Part of a small language model's weights: MLP 512 tanh GELU, 249M tokens.
MLP neurons of a small language model. Each row is named by its layer, matrix (up: input weights; down: output weights) and neuron, and shows model dimensions 0-255. Each number is 128 + 24 x the weight over its row's rms, rounded and kept within 0 to 255. Numbers have three digits each.
Before each neuron's rows, "fires in" lists the words (lower case) most often at its 100 highest values on Wikipedia text that the model never trained on. A number after a token or word is its count.

fires in: "first" 29, "west" 11, "professional" 9, "gold" 5, "golden" 4
L6.up88:111100145094116120106115113142165127049139143109085167103093139105126185147143089082149142164112135131126160163101130115128159095078137137096102133129113134123189105124169092149149104168133140136149148126134176137124138147124119163084124122131135102124106111122163138123152115047126117133107128131126123136115159144155117124137074129107126136171109098169156114151091133100128155126127136106151134142121119142140138089205108168129123141109164120098128136128101117115116109169136144110102165110087122137134116141137121096129112158149112114116145139143114083122116116148121156084134121110115121140146163120157145151147108156122143155125167129089123148108126125134143100099119117131113099141142153128163164138126075116163140138123086142130212142129140142113095148141092132
L6.down88:119106095100158092109153140114110103120102142123122148095171150106103128137147119157126130135148126099121163074131133173076141109153111090111158129178123139119134134118075152127166130160116140109133162153166118098172125147157147135136114124092127149136117142083084099137107128153116153150152139151122145126148090139109110158134137126179123066100126114120098173135153090127145131124107127179101107086192105116116100144104165117127100106110103139098146157143158131167119135122116099138183114128160124141117149089097123111111134097140129187110095122146142147181138146142128063155084119102132158120126140127108130135159121131079111107135150177157154147126162153129129128129133122169141143127120129132108107115112132145127118137136147117119105134098109124135125138120080062

fires in: "also" 23, "can" 13, "species" 7, "often" 6, "film" 6, "they" 6
L8.up410:103094129107107160118072142171128172112152142163149162113132094108066104096148131162135183121094101154139136114134141102093096166106106106111131149105125117119157179084154174090130144129153111126138124100125111140122090130099134138092176120153142132163152130107107094135118121084108146133138077119106105141114109135146132146138189110147116123104161135165112106166134106173130131101121163177123134128134116132112151085116083130134169117116115109178137138150141142181133146128109126154130124104121123123140090124103097104175128106154182131132162147110117147160119146115139126147100153124098105096087140162135129099120140124133156109154123139121089115090162128141158121106134085131141162116138102145138148142104119147124134160154091113147168114125105116115074120147139146
L8.down410:147143132107176173118140101116148148123157132173109137171112150116154119142118158157083132117092116157122090095131129131109088105126108133151089136126151179113108192104161124131100144103154133124122173136126130152161137120126170118125121124134144105141155117130092146111155115139117202137141129082122110166149085162097140151088132168134137148141096082096108116146081162158126126067117102130108123099094129145122141114134104140116174139127113137120157137128167146146112139139133127141114131091114133193083114137115132170131120138118144116083099116155164112109112056130109087123113078158147113147164104130104119183149103121095128152147139142115138146099155117116133134143110109111100134120119147155103131147146142114114126145126093117156138137149083115087138110101135145

fires in: "they" 35, "she" 13, "who" 8, "band" 4
L8.up303:131121121113131145179112165128108113083145107085122123141118101098144125148147060138128171108122110140105185171104073109126131130124099114136117107137151139135152113125146120123133142122141136144111107143119123160140108097110125145126176170133120106141110112134188112078153137136080143130117119129124125100150145105102104141121126124165107145150157120157125124130137118128148104121133094105132090100137119209176154130087077117112092110137162125117123147113148209120157112174136104152114138137184106101115157122117168168124087126139147118141129131106150144118107141149161131148136124111136125131127115131108106140109112109121109161082096107130169144119122171144115126131125115128109135164188165179131108150122141136091148141133118111143121114077148107118076067125128144
L8.down303:136123154099169148139114119154148160143121124164154104110139110097088165120081146106140080148131105134118128140147194129116118111129094121131156138153116157149120151090132141130137127148124123138163131147146101155148113154162152159143115149131121124137130156132063143123100158105104188129077153131119105124116132137113091144150116124166157107107128152128139160119111175099134121116092130125116152107130134154092110117145141099113117169099098109118159153111112076114111152093132119130186129099137103141121101150113098124078133098153153166086124124112129093133144082128099102115109129120096122115104155120100141174161135135135106083146187169166133121151133123126170125118130080127148095129141122091104168163103126162130128156091138130115153110151089106075159147157124111

fires in: "through" 20, "career" 18, "third" 15, "there" 5, "although" 5, "also" 5
L8.up473:184136132121091126107135164128148163130173135137153092134131156143073084158098178129107133125136175127139108101079141183136115108155168114151161068126126117093111157124100126135146129124144088147108135093171136118119112099102154123075140130151126108084141143165123157154102162081129114109173154133119123096097130100122106106167102141140113117105095123102107163097127153120110120126092093140121121135157141145133092100095109188153160117162099118127130161115118118133094121130132107120107102100115130135108109159132119085143184111115140150080163181154147169162132117130141114120093113144140124108141111134140135167121120103146124120121111138172124121150125149174168104121112147119144144150106093111137138125120122125172150107149163127158124111123098116111119125111166132
L8.down473:125134098126147101089142159148176151101117139159132141107092157107140130112159154146122120167138129147130158114130109105142126089149118150161124133127159134118118124153152132100108160142111103104112120119136156127186151132135123146155091149116116091130165114144126174110150151105143167124111144145118136149113110171143153167149129160113115148107166140164141100083107117146133145119120128138137121137121103148097159099136112120128130165106109100163132124091086073125092200131114127172114122154121115100114168151083093113138113144134132069116095129106098109120161119140121116150077133131128124102140167145086181151122130136116101132087140117144057144175153137108121160162118150125081143115127137095121137086101096176097107128085098115142143124129127069141114130130112136

fires in: "genus" 12, "binomial" 11, "species" 11, "authority" 9, "name" 7
L11.up11:107107118120129151133104141102130092155144126124158112108125111172102122058138111143124133119139160134112155151150151140097111117117138119100138121132139087062126139161162160126130173156149144118166118131155105167131129130130135084172110076120145143145138177129146153096137163138131135128176110149140117097158118131105131122138138146164116127107133155148123118096117129116109141109088100134096139111100116125141137109103166092138098148084175127169122148099125120148162086147160137135123125140122138111111123133117140073163140131148111100135073150122119134077139139166102125118120109119129116172107138127144147150168146098089133151122107140148128140131080153095125101118067095144125170133154147154117132141067065128145114165125098135116117127116098162114200087119117116
L11.down11:126110131121128146082121129141124150125128133133140090121127126142122127121195145150082120107129128126110129109081148121146108132150156116084131123146121136155126134168120156142127116165147125113146109103140105110038151136143139130173127115071123139099176106109154161113129129089129107133144154128137146096134085129111147150172136142143130087105098119162153185099106128129111123116127087116161069115136133125176111115145159140130086143119158137101110137143104131153170084085187140120147124126111116105091115144129128148166157130155144115147115172117141119129091132078126181120135149127119142157155154106147130147121096076133176138116143115102161119126113113137140109134142165156098137111111147128084154098138113152119138119135116091120102179098121143167149157104089088

fires in: "an" 65, "distance" 4, "distinguished" 4
L9.up186:118136155160088133092156122169140142124142112121123101098150083110084079130143133111128112129115115136153127086119157105137157163155135118129101075130142133149115163153076133128109104130142131164084140131127118094086135102160154123132165110118129166114170109115119137105142153115118157151112139113126125080106119136166117085089128147121109120152135115147128156094167169111092119091159132135116116149166125099125111133132121150132114110110141132141129118155143099113136178137101099121098086119107147104129107163121091116142104110105132146112108150135138129164146134144125071131180181153112125091112136128158110134130174120112097164129162124133158163199141117119147123073099148127166167101169150092114099142152086174121145115160121164121098142103103141142158106147128117
L9.down186:097122115128123133105132140129111121120177150137123184149116129155157135131123139083137067130134064147113169156132172166143150146155146105125116099142083097105125123129110112127072126129107128153147081126143151124154119116115110102098129108110152146148125155155114160130124134099152133115117106139161122124117106163146137093130107139171127128081137084102140180150137123116063117073132131131068122097128138097108114128138104125140090128149163101114159142137164123101136153152162120157133145137113145130103090102158136121107099119120131112166150172115100086111102109170108149145158124178169118099126082139185080141155109119119136147146165160112120128115119115099134125104165159139123153131131131162133124116117115134123138135158142120154131142146108117178080076136113146

fires in: "through" 32, "public" 13, "published" 8, "club" 5
L2.up334:111129124094098122093139100147179155112131115147109144071104114137146088132096115137124117101151131124097162117112126089099138096104176128114129120128091124127174170115111097100139109150125129143153168118156109143127116161124121140164116122130119132151133123114139106067131098117108132129113161138110165151099087108121133147136083099137189117151139166110184133111167145130119097137134128108114116141087106148129095151120166172145130075149118107122104123143143143149097117089117112141155113120087099098122117135146138133116126122097147154091184123138187081149116132122101115158127108112112113104089095133140121113149138164105115138148151118092135104133187137163087155149112135109131124178138130154154139165130136160121164136088124139142136170139174169178125148124149117
L2.down334:128089134144154144168161151104103147165144151113139111133150098118135162123177123159146157167132133126125085190180091152131079118139077136118139132157132082148135136105091133129118125137123128088090090104156130136144152137110123092112103129085118106156149095116100106119133136087142116156155107132131098176152136140110126182135115149121064174067120097151120133128131096112167128133141120157113182115140138140109111127139127129147146143104141131094115106129093086142147142127130143131076162144123124136125180113164090135108147131177135127105103161132106158110159118150100149137111112139132106168148116158131139119130132125104119130174158136147160145123084121114141111125149158141120139092132123090109116098138081138112086099138124113108160115138107115070169141125130131

fires in: "including" 18, "director" 10, "includes" 9, "include" 8, "directed" 7, "included" 6
L2.up492:142103137116124120124112162116118159147135120129104141112150167163116170135139123081108139100154112111167159137117130114124143120121169165121079136113102111111107128137100136138181122094123142165102100159081128099121127126137082163139132106112118133130101141143121110146124142098109154105120107103111154090170133129115112086156118139072150122184139137092107171137163118125133134165117119077116180104145139122145138097109136188141139137131143106083127075126140156146160124168187148143114049123169126126135103134104126134138113127166165115134133124143142134168150089106127097144152100111130120122129106116131136132125092132136099130123181178141154129100147115123166115168098112108127158126146082102084131155137108136119168101130128121129123145074143097108151088134131122
L2.down492:097125121133147105129106118116130144111141130149100131140101080141147145132149079184120137116079097089132118104181127128151154134132098131117148111120125116157196149144147151179121139122141139139126119126146127135107157092118076112146141146174143121159140138166154130092130175162107121184103140084110135152175167150090158134091117172144131142098147128161123099149100151193121124114105129099124118122147124150139139129091158120118126117076125083137092080130137132132088156100126105135127107161141139135126156122111100133110148093140114142107146133110104154156099094124151144116146089117102125110151127158127110095152131122108123095119175117082144162118123129153122175122105139083135140158104101158094140143111087080125133143123153113161167109157101096135115125141116149

fires in: "and" 49, "league" 12, "municipality" 4
L6.up117:150098172137094132121115164117111158131133176162097166135135145146134136111114110135146115082125135122138113144139148106130099151109114133119149131119141135133109082146105132134139134137078123161132104127124090129122124075105086131087083150102125092116161140137095156095166112162106108138112138110113129074131102152124166112162160123134138084115151134149122124183149156128144143148118175150138165126108150091055126153126138130148119121090140113128121076139139142133073157136129129143144148155142107132127169095116111080116087181139136089138125098119127105124128110149130150108154165088132144133137130109086161100126124092137131121157156112146147110127109109130169090132063109130101106163141117168131108145155093110171122129126163123133130168086105121121161126171164145
L6.down117:113151113123133119142087133129132118146151130091097133132163138107123081144155122099112112122126119130128155162134119094162121158117109094102121118167082127099115152158134133122140100168093170107124120126108138106136148119147110140151133110149140157120119166090139164105120127104117111131112158155141117104126131114108103104118135124100158128159115148089087110107119169112147132135074106112143129154131116117124151147152186162115158184124141146140116141106098114125139080114168107169141148108090128115130162134137153083099116146149134139126101127116161110118122169115102160083143153154169142149144138096122069131163128146143071105108126097111120144127125116143137147089186131127148113137125183108162116191166149104134131161157113048126146133133162133106136127097114068

fires in: "north" 21, "home" 12, "northern" 5, "night" 5, "native" 4, "non" 4
L5.up5:129164145112120102101149145132164151174104114148077132155112129133090143111126125125148126114170147179127138075142099119075102154133121118165135115168132108175124122145183165102088142117142102135150145131161125131141136126124145087118084155092108148122077127148165131120158092137124109128089163110129159090109149173171116144143160150151091128121132107130135139151109077111101103128122106104116137141156098148128116146155122122149126124178147098116116129159170148130110131146149139108134142154164126124118161114103093139163099140129104129156134134148171087147112165090165148081104136134130132106107085113127089165114150083109159148107147151115149135171118125094112180095124098115076153151134127108129106096136114159134134125162088115103114138122106113129155130118121113
L5.down5:115118165134181174150153173154157113129122149104130116136104054102130089111153114156176156150117104098129135134138115133148128143118119114113097160146124110154150131130118109144146096107144115134117125078119137171104127105156099126142111160162141090150063117155112114110133116147163171187137110089170128113131116124147145156133129131123134120165122093110094120109105120148132151117138120149139090145132149118155138144123120118114134116132122128155143155112146141151152096129102106109115151166099143164132087107135140138126165130126125127129184094118109114137119160135133106088123122128127119081156149140140092136105126126154088136125174123122126138121161078160114095111140139126131112072120138174144116129137074124128072115086052179150120136120093124109118158094149180

fires in: "united" 24, "league" 11, "originally" 9, "municipality" 7, "introduced" 5, "original" 5
L3.up334:158089110136136136131123120151183166114112145134088124147129110120151104105111092153116105132143141163136085161175156078189093108115160100131149138143167143103118088118138148110085119108134115141120151114170129143119106160095149147117096128110091109123119126128105149137136126101142151150075062134097112131125080082138151116148102123111148164123104119156122126171105101121177114109159068121136149137117124138083138107135173100163138132103136122157164101126170142139142117102162128123108155112153107106127116147093093087134147118127134122137147125120128124102129124144145144121089157139069095127119151087147132092148100131147168163124122133154121139077123119130127080094132159173156126136174159149152131148136124127091133151132148176135120124147154149122122124096124147
L3.down334:107136128112123143148114141121099114135108139147114111128116194128088135136144120086139159135119134147090207100077122161113108141097112166168099121136146123116147137154127099156160136144113163097132094167102133138170099127132136116094129127125137147151131146106135113085150134115104096097128170103136115157104136163114152167137124110142138143120174134148166113139114131141089135086092150149104127136140127114161129099142127140109095110146114106087099149162108137112149095127127129123130108079119103124148133167127159141122091151094126131133114157142175110120158159130089124126147121133172166129114143141119136155149115141095169079125108103130132074194128092147092145167130125121092088140142142146112144103161120167169129076155120127118101124115098104169112112168136091

fires in: "when" 29, "although" 10, "while" 10, "block" 8, "thought" 5
L2.up330:103145094144127133119106097165135138118126136120145130133148126124133092118116112094171124107156089127114145129086103113125100114106165060128097117122133107154163111160160178126147106121110150140076111110093136123109108102103151104123090167140121121150154145153100126111116184073121129119128145134122132131145135079199130123126093162178124143160156156137097102174135139147115156131149170149095125172167147077107136163126151121128166130132109105134150135145105147133148130165117121121157146104097105140103129132141117122106124153144124148127102175099135132118147103123157135103142156187146168140138168120119130136126129120109138123105202106072129118076133143108133151135152106117100106156122138122122137129092099097130087126150163103093107100147134104097156128121142160
L2.down330:132115105140132162111138134131116110124087093140155145128108144130141108153148120149105100118129134140152129149162120115098121156098123152113146102130149087136097146134076101122080103146128143088097141139122135109169169160086107131140144130115129151165173090109149115054120141153095158143226144122157058155145142143074118175126113166126139166114115092102087107156136130133156116104135105129108143105164070120157101120117096114140095145117154167117123144163137123163096158136121093118138106127147132143137161185132131136153101124111158106105120112162098153124128151114136122138121119129107087141131120124144128120127150139126099107140089160153138151144149156112153095166115088105128172106099125121148128110146146117119125144117122147151157146106120143113163088142095125

fires in: "including" 18, "club" 10, "includes" 9, "include" 8, "included" 6, "articles" 5
L2.up183:158146137129142104156101171114142116174173131140120111111134174111127160141123093082114156169130186059124125119107111155133155123121112109120116084131090145140115167128160115154120126108160118139139110069119137099126141129165137111177123131078118137114065113133136134114149170117124109131145107120125104147142150144177134137115112159099141138149154111133130111127150126119135095120106134137103167146174113100120134117129097046103134100100151130105150129108151084136153120135083124124118100082146161149142154110119093117133190119157153104143101130130157147125144095086131155127108089126103138110125136138077117119124122142135131121119099131111142156150109117096111123168155145199137128150154149094140160139126117155121111119154101138125142169108113157097164143094119141
L2.down183:160134108132129152140099159101121129156129132093168145174109123104144154146151095078109131120113101110113111154133096151109108132055173131137121139157093148100138143133098122134124115119075166144110137111059119129154107112129110132155122100135120116174147145137125169066132150140107088099140141150120148091107118120116172178133088142136109102101168135150114154118122117122139114150133140109152147089103128105127094115176154171161129095107128118136125153133129104108126153144123104126105091111133163146096097161113079113136090069114107132160137135086109113113104156129153136137169136170122158175142129150147100122132149158134086131124119101126121115116164130106137140131154164123192138132158123092127132115107131148134153094173159130115140106147119149122115153154166116

fires in: "at" 43, "de" 6, "al" 6, "palace" 4
L5.up74:131102125106144088137130123106125140163084102114141125135135118103087130160110136115098089096134120134124128110123166130115149130075162151109132118128107125158115133141138099097129102124157147125099087141105117109159136131099160145122115109088129097095106130147160160092153123073122149116143122100116154143091093128096167097144115097183083159117109171111105133164167150147147152105117122107100098088122125132156096168150159127150117143126115142092114160109119107142115094116119105149156143145174099145144109102166151149123098142134104095134115111118135100113148103128122153154149122112140162128119156141155127183154061120152124167149141207131113139099145114114154091134176182159125152121143142151137144125133098127197130144131128171147111123141091130137122100135120141
L5.down74:121136102127167140157165136147120115139124115143145121078127121212149120124169113130157125145107154117109106148148164120128118098098100138113155143125154113152124145120146116162130168143101133149126118129098137141139126168103082099160175137113067151115116128157107094078123120105158093115124112109107137175114131106149141142111113084134114109144159136112071134101169121097103091089162112135108120127137202106161139151098108164140145103104116149165096102133147139088158176125148117106123105126137115109106110189144123150117105124136132100160117134142160122126089164139113101132102116112194169083102126122117109146117105083122145130107117166159152124127143110129123129119123137130144151141115077149120126107147140145151147144147087137137072142132115123143155144090131124

fires in: "about" 25, "public" 12, "although" 10, "published" 10, "thought" 4, "chief" 4
L3.up444:082133115106101158101166134153150159150079128111081130138164144124153098115137117128123136175131200115090147129144127120111146130136111133121114125144106111091156125098090117124110102155141161117165118113137127103115131102064127104116116145159158077137164147139129115160178185093120153104133135139115163133144164153128128116105105141130076147111113090170170095148161137167106144131149091158160102106121125119115140174106131149141076117151118124133129130128142108105130164117118137111141154142101144118101119139126147129154124128153084132131137122117124185094115109100106099135148088089164106138121106120102114143123161103055149121178101140108148161136155134153147105103122150136114127148136108139103119149104106112094151122162128131181122145131119166138105118151094158
L3.down444:119103124158158100115086137148126094107125153124128141100099108096153144134099119151116157104125159155160124107128118158125154128146091076150099143105149079091094118120132100102110123122139168108142137148136135099101090132110126150149144093107139119110105136120147128144127157126142116097143166185127124113105098151134151135115126137099094144129115089101143125106130119108123124124112148109129163129123122165090169126120092111204132140102189112199091118119135128120151143146133141152115151137145131127164137110115124122119138145156155079135147111151101145125114105119146166086119073122140134127136131099126122141143152089123147120162119153084108155137083124094101154193134128159148120110132144090102142130158139154147132144120147155158085179056129158111142180169121135

fires in: "an" 53, "professional" 8
L12.up188:096145109115100120141155124118116099102129107159122119151145090124124126113122123130145156110083064106103120143104146123139144099163156093126118141120151111116151152187135143105143116111147113157123153123184121136113085135117147110112145077119113160131133079155108152111178156119179142155148147131102118108071109141104148144126145169162146111059144138106110110171144169086095166146097150147146128151121093114108114162142113092153126091098121138127092126101131150145139103089184116112096113126101099159155127154090102159162122134089148144158147161116131142087118161138126125132171137179146112118136115116075114110179175145118116124141134114103175142138102140131157132126117127127143130132145120102103118117094126138125116113107099138118160156172117142114153113120144114
L12.down188:137109118121083116123151129115160138114147108139113172103160174125146134166140115095114107162136104120139132179119116156139133152109134115123093153090095146131140112108149144121081134184089133150177139113125105122115129157172119125136124122097155159075122134150096147137112119098146092090093086148089141062114108125104159111148107093125112150073123090119171148139130099145084136119138170132142129084143139147086125113091129135114098143142157161125134161153107142128137172096139125118136129130130148069153084148138061110137154140144114113116143080088105148131159133113142120114149129086109134101109166166139100145109082126147153134143102122150149121156131116112132150144130107175124165150125116120143111126124146138150130156178156153117120128125130109162111128170102147

fires in: "through" 26, "although" 10, "includes" 6, "written" 4, "throughout" 4
L12.up143:108137103114124174136167114117149130150134091157134100154130117122124150111151111174129171109077123111112117124104146152121111113119122120155150131163106133134129145127125096119135146105122124114123136127131129101099110139103120150081157153149104090149129144126139137112119108109121129136084172141122095092142117149160105097140108103118170153167114134113063125142145128157132107117087052102134111146098119169152103149146114118137109132118153081178163128136066156127158108150145098121172121178097115126116121131114110055131092125132129174151156114113133140071131130147102163148087116130137144109127127105116156170103099154149145117172138133114131116115111132155122121122156107165142137134158131147124171151112154127187151170125146107110180125144131157083116094165109116
L12.down143:157143104086089123115110132089132138123126105161157140128130144174131126108110133155132135114118097146139113146122129130130085140156185134144156163155151118142126112109139160112092149147121166096125113124118151105092124171111125108134125180137051124132161147120068144143064141141169132110122113166132118104111141147134110165100117151147132120127149149122135075118112130077129094114156090109134084129138098149171126112136139125077124137094140126101131109123128099161146112139146127124148148112124109148136113117128139133142125124120105078105171138082148116123166100104152146163135079094146199128112135175107120201119177131135122115128128128149117139139127096116152091097103118133156117126151104114137155151164103095140143103183121142130118155090155144148107120105153118

fires in: "have" 15, "written" 10, "would" 10, "often" 8, "won" 8, "went" 7
L11.up465:197130152145080177152137141125147140098122057124113123167123122125120125128113129144171140129142098103129092114122125129111125069184155136137123128100110170161075158116162153137139115112112088110109142159152086115114112157153162153077140140110132144153144125090107118101102151084101121153142096129115142112194107121132099149126172107127129140114092140135149144122130150098154116172136098116154083142111113134172103118119110166113115104127133135126138147120130139155092148105107122184157133112084096132098126145111121125094098105105128116103121105100136110157119075123144165147142120133137149138141111102107123135120104103102129117161122121171154145156117146164145119146129141136130157159129114136145170113152118140060106100112165132142146136130169160117095123156096119
L11.down465:097174109153132109108102105116131120136164119138124119092145077114143152131122088151095134128096111142164130145086133140092146162133148139105144095157175111116170117101096084111140112147157127151124117118113115114132154149111136108133135135192170141118110104107140123114092124120128137107142124154119153117110157116136115155080072129157111069154174140125110120174141145154129148082172139140101157090115129176088121123147092151136131157115105124104129143132128123155172166080135137136132108167151102134153163109144126129133106123153080113147180119100124097134186080152124136157118133111126150089116117104099097105151144134122147166136129114112126092128120125103094150152125137140094122100182132186112110148126111107134127132163128162129111081107140139148169134103125134

fires in: "association" 16, "government" 13, "social" 8, "associated" 7, "society" 7
L2.up156:170116100130081125155122147102091111128121157123109121103073152152172070142113118083084075138104101116105173127121133123130122148152123083115156101115099149138086138104134116114138170125112130176143156141152140076161111121108112104122147121110120199119125154125138109078139087098165126127088110123135150108170118143093123136169105166144152107137118128117174125122110113125097128108117080133136099132143115150082157149134154107097134121162159123140139144133134166103090140135146119132129141152159100117131149102096138166071142126124114132102161123131133153096138101129141151128139133139115117158089122129148153141143083152129094106134144138119095142154113166165144154113124115091130123175140109167141100161109105125136142127148133142117170162122134154102168175146107150
L2.down156:079118120172129087150136121147116123131153124178139138118090124164101126143135151082172146136127204148129141119157129110122113130152149088104125131128095133102159106155119131144139130110112136099114139113087090104157112158139134142154123155105077146134137141125123174139130139064109133155127104148049113179133125127127154143129119110097106143135116113113139193133149149147130107118117140118117157130110125129132139090166127186115100122105151107124124100163160121172124120109137155074133138114118118150169107108151155099134106168129149147113156150125125112139145172127102085143121115109099117098110144135128097149121148146114120098168104119173090147124086128115168123077138119132137148133175108122094119126160143095166101124137166110100142137092119070125119110149119134

fires in: "about" 25, "public" 15, "published" 10, "republican" 8, "republic" 5, "position" 5
L2.up299:089146139123100117166155108103137162179153173129101174124140138160149136103110145166133124118145165132088156124113140126122135113115149098130115135081127126103133151082090098113101100130131102146083140134090119116109142138069140078131132102156141101109141094062103110147112122123161153146161174138139147099113154150140136128142118117121157109085166156146131145108132141137115163137127157124128110137144131125140138103109107118109138177146134115170130089111140140147120132156127127127191090145128149181168127114097172108120156114142137121110078122093162121149141146124130104117098130111136115135080127132093106103126124107106071177091104177130161101153145143125153140114084131112115136118090119159126113104136138082093089166103101149120140111142136164112115156138145134
L2.down299:136122108077144143100147126112167122090113147148092161101147140106136181156131112104142133147092108117170122135153098144181136151136118145140148161165136143163143165149105139119157103164134119129153115136121129122117130142155104132105136151136101107127147110111142106116146149144136124102125107101150097100148142116118126136131151146172136112158121112144134123123084075185139079101133091106136154124121124145120137140160072127101122068103146129108129134125126171122139104110119134127098108129111083099120131103114137143123088117110130179129177081167119098042088129119110133090174135126189155120152128131122101097106131133139143176142137101127087109163135099141155075114118136158144143164111156128094138130118138144101181112137120147099141133160115113159164129111141135

fires in: "he" 27, "she" 24, "united" 4
L13.up87:120157128080126089150140161131124092158115127131167108134181115161174155169075105111117119154115132143125131147144122128134095131142067178134122105115141092142133152137126154099121149115113101181120134130166134133174134143098130153121125134083145147124159142108096116137122121130096179099080098093108096097099103138123113186146134126158125102098137157147123106106107126129134170113105073167143133128150119141100160143178115113125106125109103130106127118104184125130128117155123089160132157096162129092135120163135121154164090126114133150139173133099134153161168125120116140090123073131100147135109111103111137133153137153103110154111099130125123132102152129147115111092153134154165133137152103157132126118120100165086137155148118139095105158102129150150084121143103088
L13.down87:116088065096160159132145109134080102122101104142114165164127128153097146157136094106122128131129124101072132141120105120099096152132128096117121073143168105133117186146122153119101142132114133146107129103156130088125169127130113081126112109121130128133140152132167155117141168163138122145153122069145137097155133127160153198145116161115112171084111115132137150148127138172187100091121112118135122070100105086115110142076144128162101116145107122160138152147148148136145124100157144107136141150134086127102127167088142117122146116133156113186128153184128170132128134138138146124089099105132121113092120118114167108119096105123124126153120145163125121133116144117121131122122117122160091101133160165125146137173108150146150123110146143103116120117096119133134182118128138

fires in: "an" 41, "year" 18, "royal" 4
L11.up96:119097114140112143131153112129115095131160177128110132098125122178141116138111102119122104136110087138131133119116103100169158109177113135112129118130152123147127128161150094153112129172120084136192101150162144125144102103134151076170152106120126153141101123100171139130124135106116162140104090122120137098085160124099128147129118127143126113123139150119135173122127136129082130157172169113150163076173115151123173122135080125159116078164155151137128069112107110181123145126133143098117130139093103130130120142157123106144120140130155119112114134118132108123082097093139152140137116143113146119081123135126098095149165112150134127141143163119128133108084171086143122147116137159144137145134072116136097104126122116089091142161165131136140089103147159134118193073125120
L11.down96:074160131145079145118087160132132129136124080140134116098147148158162112170136095145140100122148102148135114157090123131123139145110128105098136144144109149144125146142123167138137143118148146100090096139129093099116071131142097142113182145108125138127093166079088106142173118132142133109140113089086126104137128076115139138140167136124115109176128119144140138141122087100126133151115158119115119079123096117137114156114137132161111165098181097094138135096148179144147121159094132093119125132150139168121163119096149132138118139147116150132097116115123114166114142163143143137147145108110116125104120121173131139113140092110140118157095134202109159138107152095111125132142099078199137162125141111087094151139166093127109161125132142127159140165109117119091137120120149

fires in: "south" 16, "house" 10, "home" 7, "southern" 7, "american" 7, "some" 5
L2.up88:098129130086081111119105149164132153107085134123108155163188118153142125134194101110130127129101097108130127163146148097139125152124124110165080096124133122140150104141094125151078118134120115170099123128154144171160175143138132151196176154166185158112138131055118089128160136109124115144109119125156136097100171116142132076122127118147124096109138126112131078135108126154129142121136117122120100127141132085136161130122131161131113165132151139151109150132154127100146122150136130067117133102159128141138129142162127141109144163146166142108123108092106129102117140108108144142111132101105150130131121157156116147114140129138156098134115158126100131094088095112129120148158142147143172096139100165096123085138085140136132149145126122129109109151097077098159136088121111
L2.down88:114142090126139135139148097126176145117124161146118115094123093136097121116116122129148134078139109105168193158128132137110130139171100153092160136141171109099103118090152117146159131132136132107129133091128135128130139137120173105159120102166149109148090146132109122100123121161204139161164102079114110150137117105142110175157154124076154165153115135132132132177114146191139097124095115105146122137102136169151142146143136099154126144164122106096125116089134152163122137140081144148119085128100144101139118139091088095096135162101101129185139084105099109133160156139083141096127115121148075120109143154114139112146143105115114134134112158087142110153131120165139127122147122097113112116117145150167110136099158153125120112100094097146143135108118121134123101117128161

fires in: "first" 19, "century" 14, "stadium" 5, "fragments" 4, "both" 4, "charles" 4
L5.up235:094109097113167152119149123144133130126111156139116088147125132101103153109154122120145092109123097112126157109109113127102175110112149135150136063134113119156140142126140153135140144134085109106133146120099157078125094145125118126149146122166170150139147118097129113148131124126114125105078108092121172127128139120152098116107144106176169139148137130128128100143107107113102169119138104108151119103138148121090098126131187165110094134126117141112133151112108158158141183138112144123127131110151108093118095179118130119168095103132097146144137144137161126097143140129083115082147165183129174103126120105141162138123098073178112176139136128156112169139108132097120097113103093180142114142096111104110119214130129160138100140106153144144131126153107106127131152160149153
L5.down235:138122138104094090102165143152074138130146123118113147143114122151130077141118104123112165109131142129123116151141139135145081116107164133079095105208114107101142128154127125147143119186155156125147151156113147126132116130100124120117161151183092117089127141131108124114139152126160136112172163159134108112143120132094135111157142145134117131115140136145132157133121133160141113092119095143144091130128082102136106085139127125128153125155132094130125132133099099119184098117129124122142114125128142148127128110100168133106113078102085122122133129105136177136090148157072137118116106090120099167154155152095177109153157123119152078091144093121158096136153085125142182134154130162125169088144130171123093100115173146107127103139131144104124133138166121104121149144079146

fires in: "after" 27, "him" 23, "following" 15, "events" 4
L5.up188:124140147144104112125141091124109101109121142097102103153130131125138071157156100137155158198151118130130159158096186089107086108104158113147086149148145140147136098107110081121117130135116129124127130137140139139100141120145124074173105158134123129146132191115093110167146157135135142102119145115160096104162112144167167144127110136089146092154151116119141110143096167099109174121165107096161142116101131094138156123121144127176138123125116167135129096121155135101130128146139139135198106143126097102101104140126122120063163129136083118133093139106156129162111110103147140125095134098145098114173108117134154124080153142117090123109113127129101135129128164152117111096189092148142131122148149177131110103111106106142141114131110133140107121154123122116145151119142088
L5.down188:162092097136088143120137130117121129136123131149075116110125124094149155097130138113159080119136139117165135126146112156153124124160139128085123138130106112126146177160140109140128107129130110125114130160107125110154134135111131198068149129107095127137132096157161103159084127102084094158110156090120129171133132125134115147140138079102147146153113151126120171116128114139120151104170120197128140119130121145104092120107098136124167121082132103131135109126143134155093138110125126171115082102133130168125143094146168144147114161088172114131140097124131108144116140138114128114092130154122128128162120098131173129192109111112130087084135171163125089114172124096133133085090132107088154133109106118142143117147140151100152131157144145110159139108113111156177117107187126